MLP neurons of a small language model. Each row is named by its layer, matrix (gate and up: input weights) and neuron, and shows model dimensions 0-127. Each number is 128 + 32 x the weight over its row's rms, rounded and kept within 0 to 255. Numbers have three digits each. A neuron's up and down rows have the sign that makes its largest values positive.
Before each neuron's rows, "fires in" lists the words (lower case) most often at its 100 highest values on Wikipedia text that the model never trained on.

fires in: "as", "too", "time", "if", "thus"
L6.gate313:171140124102138096117122088145106146104122142135115161140167142140130084145127145130115147139112123149050146120116187138125167150139097129120194121104118106100111148089162145127147130118147065121137177088100138102139136143154094127096173109127154124124166176064118138164160218123168094118129113134106088074210145193127094133081161064092150118113093138170101143144118125151077125072168
L6.up313:110104079198081080132131143163135164096164161117146143142164139119101136197127144146135109097066151065140098165124144139132141115075161136079137155130118128123069117085116110145074107108130214127208133158142105103120133140177140146089181154104129103110148157148146125128080126115142152107169151056103143118180175140137093182133102130051105135111140122166096111130156132132079104166133

fires in: "at", "while", "and", "near", "married", "leaves"
L4.gate207:134179151120139137176112142136076118096090052166142101155116159116103098114128156176090167096107093157131161122145164178174186181095087143165177126146131102165141133145110156122098127071155125066139101179084090129135102145189131143142162112138122137086148122166170122150122148132181106110067082169165140076207080144150156087108109156146125146091150074166108121121151156160130136101113
L4.up207:104133110176147136102113127199133092128132058156126120127113131090135130184140192167045080117159100109125149212105110179112105136061165137124125151146094107101161082125079158099133141061155085138125151159081118178129130135109159134157128066108081150148148142139155139160180103080100115129160151101126100114131095138097106088178069202202100134131136092080131149102066102114162107098113

fires in: "his", "a", "s", "her"
L6.gate143:148151105179142118093107135164119055117085078139222152120124102093117103184172139157148128208104125137155086169109164153131144115067140125128161114138077074174146158097078152123113127169130105138134148130125115129150144189162116130162098127063183127152120150086103175126097107130106119094122066121058123178104162099112143091142156119119109077148097116176169182127152161116089143103185
L6.up143:128138138052165134169168128174129151129070139134093096108128155176084179129128207133140197160091122161128115111089157112185120092112112088150085180124085082138126088153114104109059149149146145106182161095130139100143120133137068115113120156150155111131067157178096135085131115116144163126165107099171099107141118106146140130133146092105139069164100051099112123118129150112153131080167

fires in: "that", "so", "at", "as", "when"
L4.gate130:134151124156165127139151156098139083116112084111150130075163095139104123130107111072139118144114146123131089121196149122149103098098159142157131105073111127183066118119084172109152036148147098076092117104123069129101136128106202122159176101144092104118083106099162082086099129141112203131105083193087107134124128100121084187141151112162130114094131091123119170126171074102176127072110
L4.up130:164147200024120100126149197110100144095133109130132048157154142048154173138156120157204125131132114158150184195171136126169204097078077155157143153147120119117123129154059160112153120120195143102146152105143138141124171129130094097093147084173101134118145139130128125163150204145117146126116129109132170179125143158125123126141167151124156083116114105143143114072098137103150125058123

fires in: "her", "up", "take", "down", "goes"
L6.gate358:119164089074098111077113069119066084122112043118205146118166087093152153123138136122167176165109147184115161099177145103112157162105111086117114142159105147208192058157152189157107172139098098064113103088127138150115159077166160100179123120074137146132122108074133085145155136101096084130123168177104131182116130131100102090088075120127160122067135116118151088099091112099179105098160
L6.up358:102088118106064094056133136191159167112169123140138186123163098174133101111126144188114100132141119164150160091099123149115066132068149097095190186175129074137114123111127132174131078092161130097145146150110103115150088128124131097147170127163135110162078158091184122159150146157136105118122191122161111095141136182148159175146135140139124166139081084090197139124139124126124160140141

fires in: "some", "this", "that", "which", "all"
L6.gate296:141141112043107124114120166102164084112157074101116159146110092070145116125191137119175130131126134168142107159132092153108104142168131160121170133108109111163137142141083072099144099112142103145117113142172107138131231132089160132082101140156182208136150130136182115162175134105102145113109127102053106126139207127124053105085140103125178104161158125146141160117142123189091078082116
L6.up296:143172203090110122097093149135158145144100122134132084141100136092091093113094141090071128129097131206138075124132143076141140099138122141154101124117113139125111112114089143126117094132116133117119118122140202095076128146101148106141083122140146192146120102079167123119074145115120078180151189175130107148165146173185091137125162099166212199168101144096151200108134165179119157142101

fires in: "first", "took", "2nd", "last", "vaakevandring"
L2.gate380:109135100138160133156154113096103102133119142146095130093143131073095112146165063123158148142108102136117103123030098126097091142152104097134130145121119180155159165164114156135184111060150131193057178100149193147099176137110102100144165119157097160163126097135152150166177127155124144125123092053129126145117138149110116095095178100066156088105106097157136119133161175146147144116189
L2.up380:128150135088092101130155093111113086171131096158118164141120161153152176140106059149118137145163126159120112086117074189125121194148103065150144115126140121172119124151132090130145091097192113123110118151123122099126166134108094114080150124192119107146129055099135103145163071113152114103171176061095157173116107128098143116143142117174174126086097192116173135167153143115063124122190

fires in: "in", "from", "that", "gibson", "if"
L2.gate222:118110155078167100130144140142205143151180096121166162137143109144111218165182150108062118129124117129026127080099083155143044111142120113146144144094153111084154115125202165142122112111096131137125167134081200093094141136168110166108133110095132173144131117159110094098129141128158139104160157145065080122095146093199121158139108142150155091168133128152115133090093139148197116174155
L2.up222:105109109135084165150155159091163126144153171111195112183156167113138149132082137131205149093170130107112117095139175169099143104070113123096107096139178142124133135130155104110159127217147103104160153131108080091199112111180119207146174121107131122122156092079146165102158108129160109139081147150074137120139179100138160177132135177061154126086139169122166093138157113146125043153153

fires in: "had", "have", "s", "has", "ever"
L6.gate165:075160121140103104102142096122125149116113111140148165109126135087139095127159162144140128146120149087145166074102103124127102123099128140118157071160119184172099126206147076110113125067158151199219073105088126110129147146136112112114105158115112133152159076087101128133111203147164036123133122161070114085114158173078114134092142075160165164108123138158104137190145150158106115149091
L6.up165:086183070173094062133078086047126093131107195114139126107078106132152070159118110153134107142136103125102138090116065151133146175124123141122068127179126138098154115178097094101137124126142196149164093146136113148072166133168174145136101120117150123108108127123137134125115164120151141064138194119124144110131140094080130129158179115188134141096116126160081090209162083128113102153117